Part of a small language model's weights: vocabulary 2048.
MLP neurons of a small language model. Each row is named by its layer, matrix (up: input weights) and neuron, and shows model dimensions 32-127. Each number is 128 + 24 x the weight over its row's rms, rounded and kept within 0 to 255. Numbers have three digits each.
A block is one neuron, or neurons of one layer that tend to fire together. After each block is what it responds to, as a language model described it from the Wikipedia text at the highest values.

L6.up338:100160120104135108142165099131133123141185137169133133154081127114156132103091130144152134123133105100139139118096143097127145140111100156099124120141160138087145106126157141127120124140125090177116133126132097142086105120173125127112104132152098087178110141154138130107110080102116125136
L6.up730:086145092159162124115133140121136161133126126114108089135136097151169112093127132141153123153151120162139136140099127115124165143088125098129137086096146172140163116120169101114125152152104114132175090099110124160103087125118139117161111106106128068067112121131091132109076136109176138142
L6.up1091:055118115135141158122111132121160138138149110127167167175107113140171165101168126117158102144149108132133158111105112056144169134128135115120123120111147123146143117098141143110136153113132140123135055128134182150153128135119128172130113099101102104091112126130152155164102124136150121119
L6.up1232:136093117108151109142135126096088165106113084121148113178062127109131113115154135133130150155134173187129098150091138120120128116096081114127134104113120151116158105077130138103132102102097116139142099146121099150117127106162129104106126129139164110120116135100130120113154065150117127106
Responds to: Word-initial fragments mid-word. Opening or middle pieces of a word split into subword tokens, often right after is/was/were, such as s(olved), ex(cluded), res-c-(ue).

L6.up375:080117097118113137102130112125095130108160107123153145132122129151112102137131102111178089115142127148132128151141142128123179138055136127136137062101115136158118161127129130119154153112153098101107116145135120168133142087101129146160105146102097087096124117131135120134091108111129128143
L6.up855:107096170116116091114146081159091143148125129169139092136127114141124104148079097073157155118153116139116106131134161104133142097118121153104124109150108093151148140172134138136182110122113151145108161159139111125085154102107157143119101157105108154119125130161119115123117139088163152144
L6.up954:129120102143126132078147141153082090178111109079136118123142099147109118080108156159155133147123110128150072139096134121124119124126148083173121062080139132151121131124133133118159121121102101129149178080152140114165120111106133089169094162125092127141107142158139123113149165133120128140
L6.up955:159114141152136142102137119118087143116127134109113119141089135133145143144126136099142147158076141117136122090136112093135134142157082112113141078166130139159146160130140133113132090111108122144111141119152145135165134122152107157161137128100159115134150138124102117182143136089128074128
Responds to: Word endings in proper names. Final subword pieces ending a word in multi-word names of institutions, events and titles, e.g. Municip-al Hospital, Recover-y Administration, Develop-ment League.

L5.up152:094139130135146145104152116163139103112158094138095084106089176074130080111119141151137132141170099082137109093095105104111138143141108133114120114122151114125123181143112106104146136102128106136127092153072102102148150108115145164108095128135109107122179181118140133149131139147130127152
L5.up276:069109130157169147129114093123137127132154138149098094179137151123103125116128099137142181153101128085177152134124155096129156108122121090094136118115137133114135105096127126103088128131119102144168112154082100144130128125137142144126094120143087125112153165119100136129122086161116122127
Responds to: Word-initial fragment, often c. Opening letter pieces of words split into sub-tokens, mostly c/C after quotes, hyphens, parentheses, un- or table pipes (casual, unconstitutional, Hard).

L2.up82:127125125134092137103156123137171116097129166168154095115150128163106127088122081130162140108101131112124098131111148113086096121104135120102110181141149133156093152083133160109105137155155125134138167177133104158166162128095156163122106146132115102118176098095141132125134154118121149176
L2.up237:141185114080163110115092115117143108143151165180085117116113094139132121140143111162145128143171142125130115155120168126114117126083133091144130110123123117146119124141129122101084123117146154112148139121157099141157146108129131122118114102084092131081147148117074158119141086134119141166
L2.up285:153102164122063084118118104125134162074132175116125164108063135132131097118134156135153157167092142126125093114139106115138106141144153107143114137131118160139105119115116118129166176164107121121148150161135117128151106145119159131177122158154131113090164109084106120124117145121108095137
L2.up413:101150101154106115140122116169128142112134102109139158169121130108087099134095157185090150166094137173158138097139123174145165146152129155118124120155116119129109126188101123122132100096167089131118132153151119110162136163151092152160122111096096102107156142129138130143095121114126081125
L2.up686:116087153131094153130128112147097159152103115123125108094132104151103084108082152118137156117103151108113126139170071141136124104152124085097129126134149082139103113135101081117159161169149097159153136124116121110157127091157130193121147133138133162115126147134137126093130182110144145121
L2.up1030:122131119114137106120133078164111137108131094137110156155108100106096142121150128159131108136167100121135114146092205095134162141127127136102135102153153149148130121139122135178141157104151129151108113121129147124144062105147133130176146112083157132062147114099147105112167135098150150136
L2.up1288:099098139119147165114093097126115120148144099140124109139066122137129103087121084150160137152110118151123127110128164159095128137163090100093140162106176134120078150088112136103180094124107099135132093126165073130133099122158122164103116142078093148108131119145177110138136076136127119101
L2.up1344:139120124146144151144118131114106146150134145154127117140101160142147124093173138123113117123104143122111106124088086159144152093136096111133128087107144107114157117128118135134116114148109099155120076110117151114162141150125103103135180165140112089140135091099135156159129117135137091090
Responds to: Mid-word pieces, "let". Fires on word-internal fragments, most strongly "let" in Athletic, completely, Chevrolet and islet, also wards, ade, amed, plus number words three and two.

L6.up657:093113141152118095132166074123111150101110125150122114098121070130145162099137137113131150161147118176135122077123140111147139089123157130143171157159146136136165135129105083133154074116100102143124156144102175160127116105152141158151120163107091156097118146122101157083137150125126082166
L6.up697:101125157150104103110115103152127180085092175138089187118118149140120077091109172125156156132116155192151195126151108131122118119152109116150149181112119100162078172121141144159135156107119127112137073124108137129100134107139173145124158083150140123131095153102081139092154112128125120129
L6.up1231:126163107151098110086091156152077151115118137131115135136137120117129143119126149103158178164137117094161101124159093097129168126134140125145144093110107141111116111153110142112154124104103078109134127133124175120147113134117165136131131141111123153142131121136072138132153140120160109129
L6.up1334:081139120140157086135132092161136148104133155149135141129112092122115141101114114167122136152154125129180169137131112110081178162159092121141176136106123099150141096139152117115118116111114141126123109144083114144100147139134141148134151128123141144110109164107134104122125130117120100129
Responds to: Mid-word subword fragments. Short middle pieces of words split into several tokens, right after a brief opening piece, as in Cop-en-hagen, p-il-ot, c-ur-ated, P-et-ković.

L6.up37:102152166120117127097078131174133143188119135146107154139123083140141100107113162106151123111129104140105115122116126089123142125136140148175120153142109148127130081155075087111081147129132127138147150121143142115125153111138088139121129180103120152112097095122093109114108168152113141145
L6.up89:142084152115119106102114115144121176132122131174086132155064103111100105129126159117152142080154141099107152115150129108124153157148119131130129052100100131125122155123126152125145154118113095131162141080060162186124122154189125148129103167117118155095095111166163147127170133114131106143
L6.up813:113142142119132122133120114170124144094161061106084155122119164108156130108146142148157111085107103098101148148100146116114157177120087142140146169117117125122158104100135099152126131126127106176107140122156123157115116135151138145102094130113132168127097117107114088088166123089111181139
L6.up1074:088102162106112115086122128129150134135118142150087117146150140154111091076111116119167140113119134107148160159145086103151160115119110109096134134149161106158133102102129140133124107156134119127100117135094166130143096120176111147135080132121115101160129134133119146093138149129144135121
Responds to: Mid-word fragment tokens. Middle pieces of words split into several tokens, strongest on "let" in Athletics/Athletic, also Loc-al, Not-re, Bure-au, general-ly.

L2.up134:141164111082113134158113122126111125110130104123130131124140112079172149148171163123115076136110127180152100163116119139148118156082144120146107115124119162133119118101115114072117174161148172127103136124160143167124129092152132113125146152166136112074105167126097153135165093129140127135
L2.up175:129086146083133151139147116133131152068080138161163112133147072128117127130108101139087120103118180125157129095153099105128126148144080156116122093103099171135133148140111115116156165152111083138100130125130144132191165122132140127120150134116131060116074102113147073075128094113117105098
L2.up362:093119154168131122151145096143109154114128100103115076111112149148129159126093169117152153126071123167149085083140158162125097136097125096132117082166112130133121148131126125146131096167125108150126093132159102122169146090090101128146139145104135133110128120154117087135135138107161119144
L2.up695:100144132114128158139111084136108130097101125138151163122126126129153131166151085131146149155153139112114107099137162079148146098101119147083104111087091137151130175125158168108174131137122133118078157118147116130149157166107113101181120102086128209140111116090087113146121119069148148128
L2.up760:131163113138112149159141108092133080151123100171154145151114130107156108126150071141119084131127170123142103158124116138112111106125097165159138132094137172102140092099126100124136158129086113074089119091099168089087133113116126106128145102124143132104114124150085104135113109138133130109
L2.up846:136126133080146117141136074170113130137106101090142142148094114122158131134131086108119114128098149116146171108120118158130135111146106105100104151131131153149123155117122113106153117114152158158111148155115114151161098114130127106162154110150136115100180118129112122172094104123120107124
L2.up1201:116140142102136146124122135117127108126123140168180138156120130128112110106139138129099096122132151174074124118101113100145093129148102119152134146112082169119124146108134152084163102123092138124087102190115153139146170173133155102130125090126103196112122066084086091143129109164118171142
L2.up1459:089137111100149124116143094109098154112113155106119136139142093144078119094130138118170096115150129157152134106132100110127155086127107087100118153118121156121131162134116119098148140125152103166139152129111113128126152115116147124116184089137098132153107155111120156112125133105125130184
Responds to: Mid-word continuation pieces. Word-piece tokens that complete a word split after its first letters, especially "ord" (fjord, Ford, Nordic), plus "ale", "ons", "na" (Anna).

L2.up26:163110149172100101142128103165123140133127138155126104110100119109103135134148170136159140153113160118167151113117118139132144133146098132130096056085116107136125072097132107127078133113133131143126142099160111123163095116100174172139086129122130140122100143160129120113120140128134111133
L2.up281:159144151087143148138103119132102125136131107128126136089117136136111148126151144109153102132145157115133100085104150111123113114148116146135133086127136107102105126095149150095093103168103170132100138086096126109141169117108138121117121098106117149085098140133111106159096131115100153097
L2.up404:142149124153113114132145094175159155171111127120130144109129148138123137097106145151139140124137111154109155148108146076155147134146098122153114118074156145157117105128136131079090146141156106166103120135109086127178148140149146117144137082127154096131121123109095132134168142116163155161
L2.up677:150138106149118130100130137133164123088158125116132162122119112110154177159146149170126101102116136128120102125138084136114124173077135133110103097147134091147084099100118113137164086107136156146103099132164159119197144119114118137147106118156089125148093098101157110121112141102101102128
L2.up698:110113095110135131104135090158126129129126184105146159091125127156101148122120117145084134116129167170114142124145157075147123141119136081135130090103154143149109087158095156121134110122135135121109163129157114154162142163125188113161122112148102138112096089111127123122157140155135074158
L2.up1033:101135125102135098107155082105117142116149093112144119129135110109125094116130096167135165145080143100157139148127118132116142082116143105128100147119132180144135139103127130118128076154079138132127106153097121169123149173143113131128120140135171109082127169126105159155110116094139152173
L2.up1053:132145118126094183130111130154167119139124142167147169149134095136126170136124133107129111104130116160149126082177135124163133167117123105121131115113147139117111146115155132151108162118152103087141120122105107158148124113118160151156121124102107082149073128179087127139164108115174156137
L2.up1113:118103100115124115145133104128137128080120101127127084143172133126125151151097111150132117132117161100101156121129093144128135138111154137144145153109088091118148173138117093145128112101183098138157092134106075138142076184155101122114100152120126102102122130134120134190108137093100119089
Responds to: President word completion. Mainly the "resident" piece completing President, presidential or vice-president; more weakly other word endings after split-off capitals (R-ailway, G-overnment, Alex-ander) and "born".

L2.up106:118094162141140136087135133142115113130151119132081134149123101131143142090135147153146136180086149126107102143134121128105112098146080140113132068116154080108155149128160154144122137117105093162116126102126164146159113139135142118133137148132143140157106120175149144117143064106163103140
L2.up663:083107148208135173131106111183106096115203138156114118140140142133102127105109099119135150130153106163124157111142154131096150116180093101154168143154110146134116107153102119173106141145117150100143141113132174134127128106124143094154134124126141128134113151167178125129145119137139150149
L2.up692:106092100159141159144109105115118126059161134133113107135121125157114107115098112157126199176135098157153151169088135132084140132149151102113164099116149152153116115154135086142091123129164131170124125111114152190064112149109106125167117130151150108134107124128138146141077091128138134129
L2.up729:102089120168126141145137140147126123090146114120091117156119113109145132112110109150126182163159089120112142138097113169116157122175103124085167140117161110140132086153126147141091141166109168162091125134137185160095084097118133118120122106168132100141134109127151169134125108131129117147
L2.up777:069106138097128149119129112132106142121145148106115106115134108156150119107135131110121149191163135128120117155147125140107112108161113143070159117142119061095162130124168142131123134123126123190148131108138185104091106132121117118137121127147162093139143129163141161141132119096129121114
L2.up880:086095100147150178102142117114126145110152126129114135142113099107134119124102128125138181156150106140124143153141145104102116129137127128109144089132149109148150137138113129110108126093116149138123128112137135164126120090122136091161107128129112112176114133142160146127124100115125172132
L2.up924:139103087201092132115131065139103122100171137110097087136121124147137124133146100125152153151132096105125115147123114095080133113148123123128148109158146118186120114136106135122099125140112125145156141126118144133079143100130120104121115140164110112123110109149129134158149098139164155147
L2.up1290:096146116168101140156112140085124154109116152137148139107155110139131101130106132092126174114108093148161149140110111132135146152147132077123156133146156101113123099090127109148104130141151131157147136128144101156083153127128134098150154122136096152102099137102166157132098149145103137073
Responds to: Word-initial capital letters. A lone first letter, usually a capital, split off from its word at the start of a line, heading, quote or parenthesis, e.g. C-ambridge, R-eview, L-uffa.

L5.up1019:132123122163138113114164095142131111097104090142110119124093160164119143122101072148180096120105116142107122152089148130115145097120121142127114128106148068108128127144099173125112057134095104093100123127138129121139175127147090094139118171171125141165151144108108132085131092132120149159
L5.up1105:121094124114135144123137099124104115143136127120083112106114140122108107147141137145179101125156098159087173171144126141130142111145087183125148109132149136132090125104121144089134123149122169104131170109099170134082179176144140120125119152171112164171126156178151100128136121099096157133
Responds to: Heading word completions. Second word piece or word of wiki section headings, e.g. Early in Early life, and in Cast and characters, plus scattered mid-word pieces and digits (Th-ree, 6-4).